python train.py --n_layer=12 --d_model=384 --n_head=3 --n_kv_head=3 --head_dim=128 --d_mlp=1536 --vocab_size=8192 --activation="tanh_gelu" --norm="layernorm" --norm_place="pre" --norm_eps=1e-05 --positions="learned" --qk_norm=false --attn_scale=0.0884 --bias="all" --tie_embeddings=true --parallel_block=false --extras=["capped logits"] --init="normal" --init_std_qkv=0.0345 --init_std_o=0.0 --init_std_up=0.0345 --init_std_down=0.0 --optimizer="adamw" --lr=0.00107 --beta1=0.9 --beta2=0.95 --weight_decay=0.26 --lr_head=0.00649 --grad_clip=2.0 --warmup_steps=483 --schedule="wsd" --decay_fraction=1.0 --decay_shape="linear" --final_lr_fraction=0.0 --batch_tokens=65536 --seq_len=2048 --doc_mask=true --train_tokens=535100000 --steps=8165 --dataset="wikipedia_en"
MLP neurons of a small language model. Each row is named by its layer, matrix (up: input weights) and neuron, and shows model dimensions 96-351. Each number is 500 + 40 x the weight over its row's rms, rounded and kept within 0 to 999. Numbers have three digits each.
After each neuron's rows, "fires on" lists the tokens most often at its 100 highest values on Wikipedia text that the model never trained on.

L9.up780:576519525495471528501507475443501515579520519521488481577518525542512425477482526466480492533444476450410502453418464565523544470540462459468529520493455432480457500499449457521416474487519490517545474457525499557458424496542432477502539500489505542546489515537504538523525472500444462492507456484559473489542501466517509479507419575451449549588544465524497456506478478532566403560472429499577485523506432573543541485528488473499492572524497568465509513572449538469572440461576528478521544508523494465500524475514437484433413542436550487505441532488492528385498520567550531538424404519440468565558469402535506525453584555478513512513527558467491575529521521481531551523492484484535485490503488522487508528502518509444560476520386462441497488461481500549537483481443409
fires on: " ", " (", ",", ")"

L9.up1296:499461530464448524541422557466471450546513516570495521568479464548470489423538477500477523529460471488513447486483517471503513480546465486449508529468538393535535486478511485491493515531552494529399537461494499428529417525573541475420488550470537487516441502444461539460496492503479520503572529536525492485513544546485492488482443535457457530478527470485484534459471526552605484519471506556587545477431458515521556520465467522532449555560557539534487504458551531484519595459522549575563554470513474481577543498507482522519457481483528556540457490504503478545518513431541552499434474557486498563530526467532519480523537456479518510428530474477508569428483510515489480520418504554514504502448487515531524448459525456492528427485443457475496456504489517484506507542395476
fires on: ";", "\n", ":", ",", ")"

L8.up1129:527489517476498500520540530529463460492527482504487508531565488503481507492527464483573544528463468602463481495493591511520468418505456467474482507503530484497476520542518528465549554508509496539517482496486486511455528529493414485523469545579468587428456464535557564500536481500488506464486500532397432571469482438486493447457530547550375432555422493531546485448505509466448479462453469533535516464442527475592470417519568469485508506453460489530438501496529501478455504454514608484516488492504504510482488438481585551463511536503455481373504447532502527455524481538571551575493636493488546516522501441527550453614605483481531515532495502503495508512565506509529515467468497457494535524499586532530507493489508510503440457522557483495490514524503532505494500469539484
fires on: " to", " for", " in", " of"

L9.up175:479501460430529502575434511538555518497511520477555500486525583440493466505537464530435491478483559459501511510459530539572523454556464533449518558480462571479488506527536460541498501519487481513508390509515526467479428508511552546552426522539491501462546507521574559570474516445501496541522529554467411572499551512471483503508472449523474467526483571450531537461484548425451488468457537428532453477519470520475487485461494531522557427506504521458509552523499584470493461450456433455514482583495503523491512499530503453490549575469564511529498483577602552397501532521533505486499431501459555511560513488574454460411505502437529564529484525486529524526554494539543489569486458446447472479440405472501526477578568436472611500498547493570533486505511517460522427502443491
fires on: " ", "-", " f", " M", " F"

L9.up111:552483435485524404476451526549532482556500565497521502547568461521473520526508495509442466461493507516541490511482525497508494462494517470495544478495599466593523487446506505499527525473517546403480493462477495509511563570534487495551438524555444425560499523565495553480469517410462490498533490541502466455440519548497562516464532531533488509525528516498467532492502550508433447455477501501486524521466480495570488420490540480443455450463459545509544484527503566469595522540512544441469504494513522527429542503446564550396537497514475548462416527419500547528445555563442535539434560485445513461509464499529514453504533548408565509516451476518533484478516374535515590558568530494484500523523511480543417492515506514534538492480493474523525509458557554520430499486518401
fires on: " and", ",", " &", "ro"

L9.up416:433432482453475514503469520489465495533511578454502533522562362510451442459509494475504467527504477489507511477511478494590507464469468524516564512494484469475525522562531505460477585511432463490490556528497540521438512430466533513543465408487449559442555503492471502489458492509524525558595526514484460443526579537552504570483479475533460514511468423500517518482458464606506504462517541486470463507556356472526507421506548435408500477571555521499515539496501474389549513484535543556503516460481510467507487522528531531484452506475559442430535495527530515555476521505510466471504475468492478496535507468462536489461542493504588523410427490460551518509527492490525561576594509484571499483448551504453479513412554517496516522502510481494461544548480523471525505543473433
fires on: " ", " |", " Released", " Set"

L2.up675:364478545457523468573507533531478483539405477529475521540528498440544549563487482480525546489459579454489519430539477483514534417482519464481432459533545516493434551502488494387563534448580445472472497447593505483497546528510492534484478458494473447494518486560570527557519538465553530549470531455438461517498467510502481484524553499463442512454544541512536495477477497502581517507456482451480494514422519446511497465460481452502577468551536475537501511453508516462514516498518470451497523505495495482502487493514445517553452495482509489505496518559509492476529533539497458512524438460497530464427501495460541490518388476424500554504455557505509503461518559541477487509520561519548517529475399543505453514527565504483473471478497503485455478458443512564473551544472431
fires on: " dis", " war", "-in", " ra", " same"

L8.up374:501514505456456511498524567510489406505528551476564581491505468497471523513473543515478475494486412518436482504483527526520549403448497508501505505448451502493410503496494448476510536469511499493494500478489527544524404470505502611529525551528540544558504488521588604463564555577529557494581457529441506476554450433499486549486514510513437445525480532492489488455425469454525437463423483566467442550490478560513472536513511516464550516533489564534506550423459524458408483490473543475524440493575490493515480504479567624515462481520513450453524510513478504468543592585473548445439530441499485507496532502626553449533458435521514517517487487462534504540528492487488581443448492471550480535482520514489510452465609509492476437494539450468592544408458546560527489426516517
fires on: " |", " to", "9"

L9.up1400:489461487528483526574467473493528437500477501539494479548475518460448487471474577550538514493434552525508444411384478526524539483491506460419538493486515529508467505478477512529416561550518447410457564521480545483490484502551542517445494527457457521547502542533506535457457535524546514523531529496529534558538513460519499555481487618512507508548578502486518477509485466517554489536515452485570459493496490539512523524466489505543489548533543509518430447514482500474551549509545508481468575483519493510551525554500457478482455480412554498541461481444476445451562580492525489545387485513504418463517446483511458455494521539516453461521484477507540588456498504416491485435472440527502552532534558492526545482415501394396555470472543502463512510437608551502569481501481427
fires on: ")", ",", " It", ";", "born"

L9.up352:517424512497480478540472514450457493495490513520556484471521485514489503584512526495459495488481583481554466513471454593517549461525426521507547559491487497457470510496450543465410470486522517564493551486552533516447500487545558543521495505563504479415589473502550495451506553542493459422530577492533471537526510454489480491527501533514530434520440532480521531454426499425489433535486488480551467519463381533489487489481515455519460519492464555446505529537456570492492453459475509538491461560604551441508500467583508491521531525529497534447487506501579541536529497522519536509488425551488523541514446505518494508448459563411430509501479506545570510490549475439519493463490480525395507413536430517546541455494546467577558491579504481505463516507563447550542519518498470
fires on: "0", "5", "-", "8", "×", "6"

L8.up541:596467516580499507414460502509470502550478459518476482508479521468506563478573520489536559530447492436506508429547478506498504504494488483498523442520536477543517550511572479477478508506494438513551447453489408497509467559547466559498567498536536604552474550517556518477477460461524479475521496415488480504552492473559550411492502531420519469562509527495529521478494419539496482476463491505519493568430506507472467461492530474482546456587528393521536520462520469440536477521536522507463453522553458501540487535503495429476454483549482485508434492524555504460449576475582517504524557518575479491491533497493552528526533552513546490515523552570529543546537472485453523476498543513467520521528533452453433463499512462518502478504522472444544464481545493461552502468470402
fires on: "\n", "),", " |", ","

L9.up148:522501485420493477483554551496491475537552506458545549432543492533477491528555437520443463500532521547519505533539455521528494507474516409434510554549519468547477590458535563516489507512491552524565496476517531457619442479476503493527524515519533520488502496528507519575513493550481501437499533519410504495488484406579463550540516581529431483481522493537530446421521519429506472502489492460489535533511504486504445518413448466491582422496407579504497427453480501481464478518588522570533471472515497494535562524490589511469407530522459544539504499491540509549513533624530446495453486490479523488551488425484526503513453546517477454495503517486525472485537491543498548544429436507508433516541467516491542518552533464524531520511476445505464513500482519521459519483535482
fires on: "0", "1", " |", "8", "2", "5"

L8.up434:452417543464463562537471493450506459519562459566487559473509451503431505451435521506528564456485453537556497455470475476508615443518478476449525464455449481497520519496423510596496520493544559536486540486526548546538498477503395479421533553456504572552560498528500485547526374449500503493538546589606524490485519482555435590489565503548463436525492432507421557475492522462573462542530470544475422510472427474511519508407498486450513436548483561485496466474434543537468483518491506494537505514529543444462476520466505512431542533500506536494505485515513524441490498545443545568477487479523471480572463459518526544537519543543461550454511584555514488455514535508526544532500528485514520495551523529521569464514466484491500497483439458512465533495531525462465522480511548
fires on: "0", "2", "1", "3", "4", "5"

L2.up559:465477516467415404486526489570482522436462471553492493472457508499571499540433479550414498478432518457441467555519409489522537475564462485546524456430529500547518496517519493483444443446413538480529503440521496510477493436453431536488422468511479435517586492448440481427536487483512494521476514516486450509608550564547514464456461514458571498519503499465560498559489466533512571571480453603513418465492494538513541464457475504519528545576469485510451517480582585467536483488473523523526516578529532481544504505465535555530446483485532467494490478488502566509512539488474518502474490428487573466527501470567533467512499507504508470489500478581553516587515563427531498531496610479557533543533528474505528477536587450544443558489485454478474497494560459394434499499430506
fires on: " most", " some", " World", " Some", " One", " view"

L2.up1071:441465534484539511553481499512505535490490502564532510495461503500557453468511519527543529531461481483512510428468526449530523507412441459500515529451479453637458544444540512514499541467465423410542437468546480452510503546476496498468497498513424427565475556549486501546557466584496485461477528488569458511492436511443516459469445479513502485562516480495494459584507506514499466478488462510504433405452399535524471494524550534538519496444530489445502537501572526430429489601561439460519500507496553521517527552454500518572484508471524515525469554514532530446443552524420587467426503495577503516524486469520465447533529506517531503422509521497495484494515505454535517617451537472486533445509493452541467468468488480502607526453530494514491546448521549438494525475464463
fires on: ".\n\n", "==", ".\n"

L2.up1137:452487541455426515490416557476445496514446494445505431524482484504498564464485507541484591580451601526467492475545485475495617455466469419610503563494562601507477464498490476478522472571453502527480490488578455528509540478515523481491479504539525484561531456455484485431506531489533590526458519454433484474417571493541520486456510509513474563473556431504426498427482566432494518521456524461477496525511499528521465424509487483525480491597515473458558515385558555482485473478538512456487469451475508507528514517454493511550502535523479541473524507481521434505552586496549456474500459524497500500512501461534489457526530533443505498472459492575502543433541476494530493475445551484487505467520448522561432428475516468492467462512498483496440515486456474455505495493521450
fires on: " same", " national", " war", " years", " family", " life"

L2.up25:491453529426406462597559475502512486512565517455501434520472495534510518553490521527501498498543392493454510482504429507531543543452457488456518575487610440572508571515490492470529451490428514462465469448517404480514434540521413520504507470552470515491539490528481570516534517442518551504539584540465509584478507514538477473464466520520498474523611454390558433513486478491429477470438484564506488468488456512510542514443497465449529480564537527519509546539502511508502435449516536567458419546518506493519503531494516572489497487495448562422492485492550503536509559530487488492414477531502589413488529544562545467499485500514488487435467513476551488519518498475560534500469515466482488497518528507471490433537503521568532510489494536507517448422455473451392546514414526
fires on: " music", " record", " song", " Music", " track", "Music"

L8.up807:472464493527517561499439515477496487557473502477503469487480459554474533440500508519483625481478542524513464481471549566539530487491426453512511442501500437478497542441524546471474525545522413446510560488498578602504454445511550564511504518465484558484481458549483531544479421528484473499597457498546517506539479469445556452530573505528465555543594472490519523475488516471507434494536491463538466481486495537458503560438481520405618472524443501477489481546514517445510491495567539446487501472519448500524523476511510539541456539478532503639421486456549472461475466599499608554508510441537525526550462486496485504488571460547527550497490479522492529460487481526553514603535488485446457514535445502427508482534564463436581517459513527486490518512520515452491530535493537
fires on: "1", "4", " for", ",", "3", "0"

L9.up624:611502461496513450482449448457520539539566552512522494559488519549523455562489549485474551523501459473486508478502544461502521489510511487490468493508463452602491518489471519510563559483570550440544479510616466425536542461525489481513475641509488586492454534523556499510474492496501522502565476442548512527503531485465464442443536471445529501501591474466489555472514493462531429560586525478504535477438492420565474496527504465396466484511487532498474482499545484477536530526454526454391555582537503515499586497516514554467519567477501431487400569470562532541437518526542505525513487527496472494483506477575530450474485554390557460533479471537516527571488428487541536498522449543518542484523507465507450558426497525513498500516493467551421520453481472536487484484547491
fires on: " and", " or", " &", "'s"

L8.up1309:495464465537542500495531556492574466503461472517499513555565556485497546508514589460508456507499470542512421542452550515462491540523462485390503489492502476530541549541517491467500516499509521518516513467486495510491455539492483543539459495519450477541569514492491546418512504478476568545542513475440424508486452519403555514432554497508525539535492448461461517523443473491476441575457524536553513487534496476482482422544510492438474463493448493577465487504523404461486514547475453473473468464519545572476481510462527585406542454460537425543458520483514435480540457527459551549478487496496505609529523537497556432598467447507527560497493488472557525489484468472473535425496509558474495534495557510439498537456512536412535496482554460514465556411529484497498432506470541
fires on: " as", " to", " of", " on", "it", "ed"

L8.up1204:482498491456457532440478617528491523501535493479531508554535526476428487412454515503551548508476447416547516504505465490519466497468446553574518510487508460490507498473487483492423513556534494420526515464488508496472533539533477547468526536537525536512500552483494491458522483493510539526499510544476457445507446502484608420517560577495481454556530480443499592565446545469441449498518479459483518466458444515457470513501544490549490481470582507528485455481407519415478487497558464527600524476475550476529466561453573524515448466491489479499517515490550558505595507461531606508446523469558476416539496533487513533542606510458470556501512507525548514483534510445531483438468506526517497479482607433563483492477515573455533481496541550548434455532487463509523439515549452
fires on: " |", "emb", "duc"

L9.up722:534490472406552568538509493434489572498482468483551485506480531432480483523551473543538552531540520436558531456531522476522487484542459490410561519445464468468477522412571506539436448521506475506518440538513491533490573522436486516503449524456542446406432536499554477609540479508554543513568543492492523530577469451518489530489468494531525527490534422491535432513507580473488526487502510477485428493529466523499532493477522526522459502496497505493561444484452558488511461532543509558525527497531550512597498511498436497491489517508518496528506504503587480476453516514485482478474473525537497484477527517465407534454443567528489551518491465504490551451500448522484460561491521499525461507541402438526512459532533432480566541567529484557498472451539518505539561510435474
fires on: " c", " C", "-", "\n", " (", " "

L9.up1515:469443558501486506546524519482506456537408466578538558473539559477554541496483509559482525518415533476528532495537488511555543442469517548491480551514488517522472524507482574488464465467471535528464452517465495577469434518515570478534523494552433526487504483508526530596530528568618467498545502432501491486528456470538518432510452578518497380552504548412495470400444472442545448484493506504462478480517440463438572495392547475536498499542542469529458507500447515509464560539508548502519481502546540520522536539437543491637484471416551479446523456523525496435520557526448481583450488482481506489515435583583517466492417495457445527471507533543595493558574560475499494499435452556499571566549451509528541472551507486515498425534476506529577491478547440512518474507512520
fires on: "0", "9", "1", "8", "7"

L8.up333:487516462440476480474492474562469453510479474590510509564496551546476467547485549476556530531420448471561563468443517501578536488467405529496459431478468517578419483530496538537467518483475470443497506516489501448473534507523514557494516478532411468410504508483567538487550448532537505489542476533529463532463512428470552463478424510512464423541548416519512518498516486428506447435451458492532473458507477440488559520518539511466485518480547465474500517539476540527483485557475429529444519557480582588497507503526440551488552551482485534514445602479510542482528589477436530489491563514501521501545540433456507478529519585535499472481405483508537477474483482476516488494477540510571519451453463515473470491455516470520553532405442464467554527451552506415549474495524502
fires on: ".\n\n", "==", ".\"\n\n", "\".\n\n"

L3.up1523:487506490477530468486446481493571492530435500520494556503578487528470476548550479486558566509448491460513479438491516536523517453492480461498475545515477496484438549388483475499507467527483454504524481520548510505488574528454507578536470548508456507470524527525615534579514571533494484517505510502519494471527497507526522524571458516420495509489502532461569510464498546430546515471521513443456500479509535481476498572431502549561495523464565481525500502454532557485466518521542463475517510503516493573522606474580482513487489533443557422582489521449556510478460555527569544546462441424450465448517491449496506467499512511440546541556462498464528521481541562482516480511393527486448469471465440490512481492579552477405522386485508496492509508531538462523495508508437509
fires on: " re", " dis", " ad", " en"

L3.up1007:518516488494505493420436534477477476520487484581512559550434572474449503508486511525492557535443483535504472384496594511513550495458526496491490517485453431527507490527501511513446521511586493506521475506490470524519475536529512477501503477506451480517484532489548485495534482538510536516482574520486485411515516446443532424427441574472445543508524516447498488513420486512587444567534468516555480433520475501503518493521549511378478552529558483448481491453548523474526448517540459521460498497588531534516411505522553494489436589465569525521450521475542443470526494468514562510404525536531516478499458478521513498549528548450573539512429503510499565511512521481491502575510506514498518501507502512517419475433495465439538462503502466427535452471566465482557459534499467
fires on: ",", "),", "°N", "-", ")"

L8.up638:469507494425435498497501467480443537502496511583488490622476538530496491553524528494548569504458451433567529435442509482564591468436436513553445506508511496537419505488501571553436502504534483462527552512538483515443519529484548534493517472550453463414510465492522513523579399569568577487547476479486483520494509445485545465532498532508479450468539373510489467483480537485455451437513480473535474439513443494509519510539571441474496524494569446481521522534499563551485527592478474531454491556482516516458518491485469570555545563459526505471480570501484550554532570488468547477435492522486497514590562473525500533491510514520460472533456424498519504504480447440511541545428557468485511457489451547464463468502514442449476524468440459460524562477568498483511474519514515
fires on: ".\n\n", ".\"\n\n", " un", "==\n"

L9.up401:511446488372536498519531449411450509513494512450595482508511551492466421545555474538469535509504578491531478483506521552549537436470397458504545509441499483545513553411531477534476505517573485512531475454504435503465520501483518520521503547508542435486587469536555474484512542537505470496567589558512436560518545501522527510481519525544594452539495488490507465515455495430502495503479530504503538501506378535596449487536479505509500503449498527426573537525500637488543458512466506514493507514549514533569471525477486487503532590491472579467477533484479520487457489493424519530494470501464526548471485508526429489429486477406539515514436474535565482513544429498485442510476458461539500420506518513545485497458573485550557526508501518445487547478454412521509500444506513
fires on: " ", " S", " F", "3", "1"

L8.up75:466474492504453552568469534553490527512494524478458465492521462483447480502504509526468447463464554475464559491407463562547489482519484376519591507443473479499501523503538535527431486508514500463597537462527531522542520451526453506512480543491548486509508469562536505524563439502548506513530537586542471477506498502493511500527501482538443458499584476495538514438512472407434484564447525499539470515471397509528505498419554516430548525484426544486527500418437562529488501515524551538472473464517484453468568453493527529543451522423460476522417564489561553503477518549479477560511446459513505512505409439586505526477512553449486519455494523511600534482510436442568571499528471451491525437536456506457540476562510470442519496529473443494488519503518516452498453548537474
fires on: "0", "1", "2", "3", "5"

L2.up1114:458466502502537582484477457599505484468505552522476579494542459492497469501493461459453384509448489478491508542507425432481565442477506500515511525505405510555487448486513487513463448571477515504490519506489464466503570448496493437518527532573470478506504506482531501541534538525512505498533475547490454450492483482543553553475541542565517449486503547542521463446504479373470529481427493447504538484513493493510527547435522479491517502470514476376509535580469479537425533500599552489496507465464541490582518412519548497523446479453487538442467515486479541436502557532571487511429536491496539461607502465534513415555505548436625520482536552558476520445510470534475578489468443480569542447529543536483510470475474547477505492544463497531472512492496558555519479517448469
fires on: " member", " Minister", " politician", " coach", " director", " gradu"

L3.up274:481469562457519450516456405472590498526548495536460479493547482460563543399544532467610583540500540491492507476526570513490515544495536494476582478508499553456529509491501520476530559504504440495486425461503511528498515482478490489509439547479496484444506487422579528559548509520503470492543561449512518509455520498511491497398480524482456570508482472519477473473506581456465512522486508458554504519516513480511515421456557461522492556449523465520489444477464548447515551537508457456512495524470544466503572509519459534362510471462543516605483499508491451504571505576513521485419521491451401456480476411476546393522471484480549511513464544486545496562496519503530463498507503498503463453488453515437455500579494471422481496467493500533506564502488582495485507543464510
fires on: " re", "-", " film"

L8.up681:591493547557536465463566485523490525532402486593480529537522493461451524532525503498561475495479444601478561505538531510473490529517499504380467487460504475488508529495472503474491507430535483519469468424498495503467476533602530538488467527584444540482482498499539525465596521483532494498495481505514522569534499494467488443471475510433495531470535516494527513489438431500469407519513470506549488479539504509524479490445546519458533532515491510592416555518533489494459505479473493486514478452526459510509551498485545513507525497483528452487495519515485503536492467511490586534411465516440541494456477481498570516536540503507515571498479484520498511447485499442504398534530467535440500489518431514530448504493520495467602525469484522471521394433573494531582534555499458
fires on: " in", "ly", " of", "s", " on", ","

L8.up365:445540518504459511495436486518588483523528470472514574527545482547477500440536521504551518474463581492459450433505504544547572571603524522538559578432531528462448484471535489479489466516447415468477497472506513523505485510390508488496432595526563534470579433525481482567503495540492449498520560452519521461488418460506509517512482471500465557538480476534567444429509573550530466501508527449507573532508528545525480435477453520481620484535479444548487492446486481459432443464486461477524430571539489474551538476491496585495497514514462515423465475565489434484560513500558562492490530489460490543490501441477555471491500470387534519501530455519468525495525585459573509508502587500458480434537450490448490478516505491466493503469497436575415538489527517488522507546498471
fires on: " re", " Supreme", " tr", " gr", " c", " some"

L8.up1302:499463474447556520528536501510538494520555495509477525564551498471544477505517491525504531473474538474446543453524497500513508522554487516439469477520493502488487494510573521503428503504522455518571522458551435474516519469529507543531585455535513474476557496548531525513511525523531440474554498566487437530541510480410484483517399460490515501552509502514509542443503436492454431512419545441495388569506508514485424455514506566543551506530531454524495481501487651486491448502532448512505523591566456477509471477553430424473521543508482507547438479491491466492520459487533461548446510505482543527472447473549512513490562542489529550455553472512552562474473438471535449508540473442498524415456483492485498481529558429514517490481433430493506519455534420478443446493551412
fires on: ",", "-", " and", " ", "\",", " p"

L9.up1468:577482460483508499566519461511554500525513487590497494483523493520503477541443522459480546499513521467454480477491536478430459500463520501456483460421500465620482516478529526475575528512542446420516475466540493486499512519442548569533529553560437488426497551506513524532479574437490456503485477492598494516543522522479480417469509495435560521539481426475531491377493507451542458466533486524551508475472496543514443420491575505518529523560546545534487450455530585461536508549493447475548497601520462502594575469470527513459483490504456439503392565499529564510470533496578574522532623534573519464528447450526481416469513487492499527454527533505540540525466468484481574481519490468453501493468526467492491451520519540466515474463463479484479440381505485491510450474517472
fires on: " and", "'s"

L2.up1354:488440463506403583486505523552465441473546494491529505519520501510484432422529577475481456539503468557569508489459491455493518430461505456528543505465447523507415470485479479454396507564522525462489501507478471473550533409485506477459499575531531487491496504556427502598559478526496488527525550605574512503548471467522477547472470572482499465513546487566488528459500472553519513568414438540525495489438489463528428472455495481445519519522427552449504510510427527501500453529503534512513548436496488460517517460523504567461535590481512558518479471550504488410532497445512559610519476456467496501535447463531509501537440521507592481462540513525494572569532472520516470562470559537517547480552483526514505532509504502491528451515453488541500495525540612441496538489436460
fires on: "\n\n", " station", " Democratic", " member", "–", " politician"

L3.up668:511491414548473466465479475473510475510462533573472477519518488542548538504544496561560514472494454468398547481486480504496465465484520505492396465523594497511442558450514514498490523508529502385523510482540491449527602530512544542535493462533489500487530590559524570485524488539427455476556522488504467456550491466516577429505535520532501562542538532522487559579459496523560543502568526405609484485440543504507448587554485524454482523551547583537451396546527559467584525535498510479452486464561465547513543459525471491482554487486476534508450485461558505483408507479541556540474496540523445491483475477528503473443535507454517469516501472465538506543482481462483504474475473525434545483511603492506490477492533527489568475537526471495524473520521586519569432502565449
fires on: " and", " &"

L9.up545:465555420462466531462533486490511516578517499489466547502459500483426529496439486434536490448496436511523490480516475470521523478469440473495576533520496501420536544503491488476568478497567442449485435510538487573477512471433491487497593468490522481505504549533514514437474533531429461584551504523454505471488464549468512517446473571426497501492564466496507513565440496479489489550513451563506361509502438535546482495500625506451457446513532525497450525496405478440553502412524580462574461515526513533449464583476489548533508481564537544555499493441543534517541465520491509503476532494516433490514551510478534542557489476414522501456454506469485451448504542502481429534471526480511596527539527582460496509499486526491529507436495398494456431517478496514476418538486491
fires on: " ", " |", "2"

L9.up1261:502452459475470537595461430503560441507523477534531527521537512497478503491460495465480489558535559543500501503428426530570603428450463488504496455526469497517444574521484510436585510509491522525490542521523460494522458529479566572543516507538550462500502538571469617511484542552542482500530569527494529508529448422503440539538485461507491464538458483484502472491375449497549444445472502538445496536468424532502503476436490393432481464484491573493486564563396540475464435469463490583511496515631474508504478487481492475494421480497511529466492526500550541497561494485466549529432450480516441457526452514519489472511480567440460532479527534554474447470602525517494553549481395527553540421534422473526548506469546450519552450516500487528515520463561467558480532470482507
fires on: "9", " ", "0", "7", "5", "8"

L8.up1178:397491469501487554516536502522508469541421526564548578568519543453443502546521513528508543566536474520482468413515552584461485461532547533401431577484414454494503472438495461476449467502511483466535544379469464474502479543470573574488470570473450534448535523519597543508580484598534489556546490420535471494461537470447494523500506477474483529503517407506452559464460490478564477437459510474490476502417497498521535528520564486477490527490454471448530565515487471529455396529557514445468527507543526529523506496532493511498484506492514462456505474510502504467484488475531561452483516453530469527500515449486567480502514459555509457498499538485519520498494482503488496468517431547458525537458552485522520517459493454529519474478542470448523542396512539558483565512490444
fires on: " to", "e", "in", "er", "ine"

L9.up304:422535503536500488474497578482527523540520554506526511505539500433479575485508526483590495495521456506483437459517506429508577529538407526465539501439556427537490459447545458408524563505550480380518491489508512509490539513449558512522498552501541494459541562484491454473510500496525495543586560520456493469501486490502561488513527542493448551508559437480459546509455485499504484509571512531517471507534479561538510402483486455490450524531504542492387452519483471426552530544468475463508496536498499528529510528459509486479483406474508509489504519395491513491503509503485474547422570526570515432512518525426546453562514531508522535544536532579553503451518535531532450490505513531559487531519535538470485489569478519491469408475509453489437501547477524472445511484527510
fires on: " |", " |\n", " Year"

L9.up331:439439496502483480456449491497415513519431537553495507526538443483511461466550500518508472468485489491485505471520543459488501519487497446462531498402539461479498436500625533567452600547406434538539481470546539539475521505479508501618533537486523572553458550572488494501458559525496432502529511496402453496527528439437483455478455442506466487509513499496523532454578508547546488413478636515518515501513481468526464445504486527468526462557538494501557495514522525430476543460471483470522442486503456497474552514503475506533429505499477479477488523501490540518456622496477473499522534535508518453557542455502436507485440521449539484477495500464490503477524517442497527534544467468571509541424500423487405477533550458462570520504492476463513529465501530436508511465454491
fires on: "\n", " |", " |\n", " ", ","

L8.up904:506452406483467416554552488549546497505552554542499469495533389478413467545579520509527517480444572519481501463501503524469565481505517476409534423485535463501491565494523541516449505536514419449481575532534429453507529500534517501485475594467529552486537478587527549509560553442504482484574473517514497580475479562496576524458539587457517496515439449482471478465455439460504499546518504538577437471547564492493509470519515466493543487548489564610480476463548530498501471512525504470498534471471546506485511438536486555494486514517501492437493564463535475491460477517483535517531518483572487508476481493502536398542480551490546510503459426423499540432453474509457580469518430557465507490550502481504517499508507533440566414508506402472407495502526585521594435468472535
fires on: " of", "ed", "g", "f"

L8.up413:540503487510470547511474441495595487567510562512476501513515534520483438481504554473549499580464510447486510454464480482511497414488481443462572531454551418539432510415451470508446526471560515439457506492552447503527544599475508495500465515513501479478470556510472507499443516509510500524468508546495536498522505458506517476447492532491489518513555451454498469513456539502511471470516437526562475490452477524527516494507483564519499512610452564463465461517493536481558471527554541454580543496502493496532562508424570487527417466399523525471467505446481443438466627508570547553397466537520472517543496431483521489483554529518449499527508509563482489497494511482517531539430491499496463547489543504530502411509516417373473486534481503465517468453570498482471512475501527
fires on: ")", ",", " (", "\"", ";"

L2.up56:529438539425502519529513493541475468481546526494467559487490465526492462525547551504552500518484521466532538524520496507526546439434520488502593481443394459456551565465503478434465485515502463479467438492475468489490514517509470526455462444496500501488499557497509492587531510517459529595528549456520528453468507523503449484513454509525485512596471468499622477487497508501463518517375471460614516462504489496549431454521508509490568544481482550514504565538515527446536447541504477490509605504483521470472488433476479511479551529460512506433424531541449509478547512467511532588479439514469485467476478449591542434498471492460574516479483471482466547603519505565508499466534493552434494406473449510432417530588523428470485492482503468577543515464476522424425583479519457
fires on: " United", "\n\n", ")\n\n", "-", " Prime", "=="

L2.up76:431492517434488509444465429530521514505532527486471480472489488514532550453436521525499477489460441496487535411525437517472543513457496486507537543513529522612525531591517481502476539515488516479459444519479520372541501538515457478546438522552463558540484562427487549540486517568497501472471536490527447524477467558590485463511522528527431505483556498455546499605524543469435517418499511521518423494455537498499452512534464506449501547496589499519506463470447474468420523495570456476460425526540489521512507472516516457494493478436491582486535474471521551536504555508555515451514527455557612445459497497494591490522495527511459506445512581476526500526559531495575550476418457519500494411557525554493492424524456455482502538518482520519476466499520500525469558472508492
fires on: " New", " Film", " Music", "Music", " Public"

L9.up715:483519476488480540521469524529458491561566537452513519475469519449383461529528534517535538494488531513581534453417587494529510424506475480478598528453468499535516569553533476495479499472469451459525469487554481524474503479435470482577462478510528470471526486484535536505563455478508521493533541535528561521519550498503566497504558532485489549526440446476443544522549533492454558531479489518451470387495436548537547507484441457556528480504604514484505469500402550417493429505537489493542468495480515486565440487508467481442529615489465519532507486475603487526493537486484525430516452558507510512535506510511493515475526509515534510516498486450469555545528473504472488479498539449437512456510482510498487453527469481493546483497487453574437559499544539509594511494481500
fires on: " ", "1", "c", "-", "r"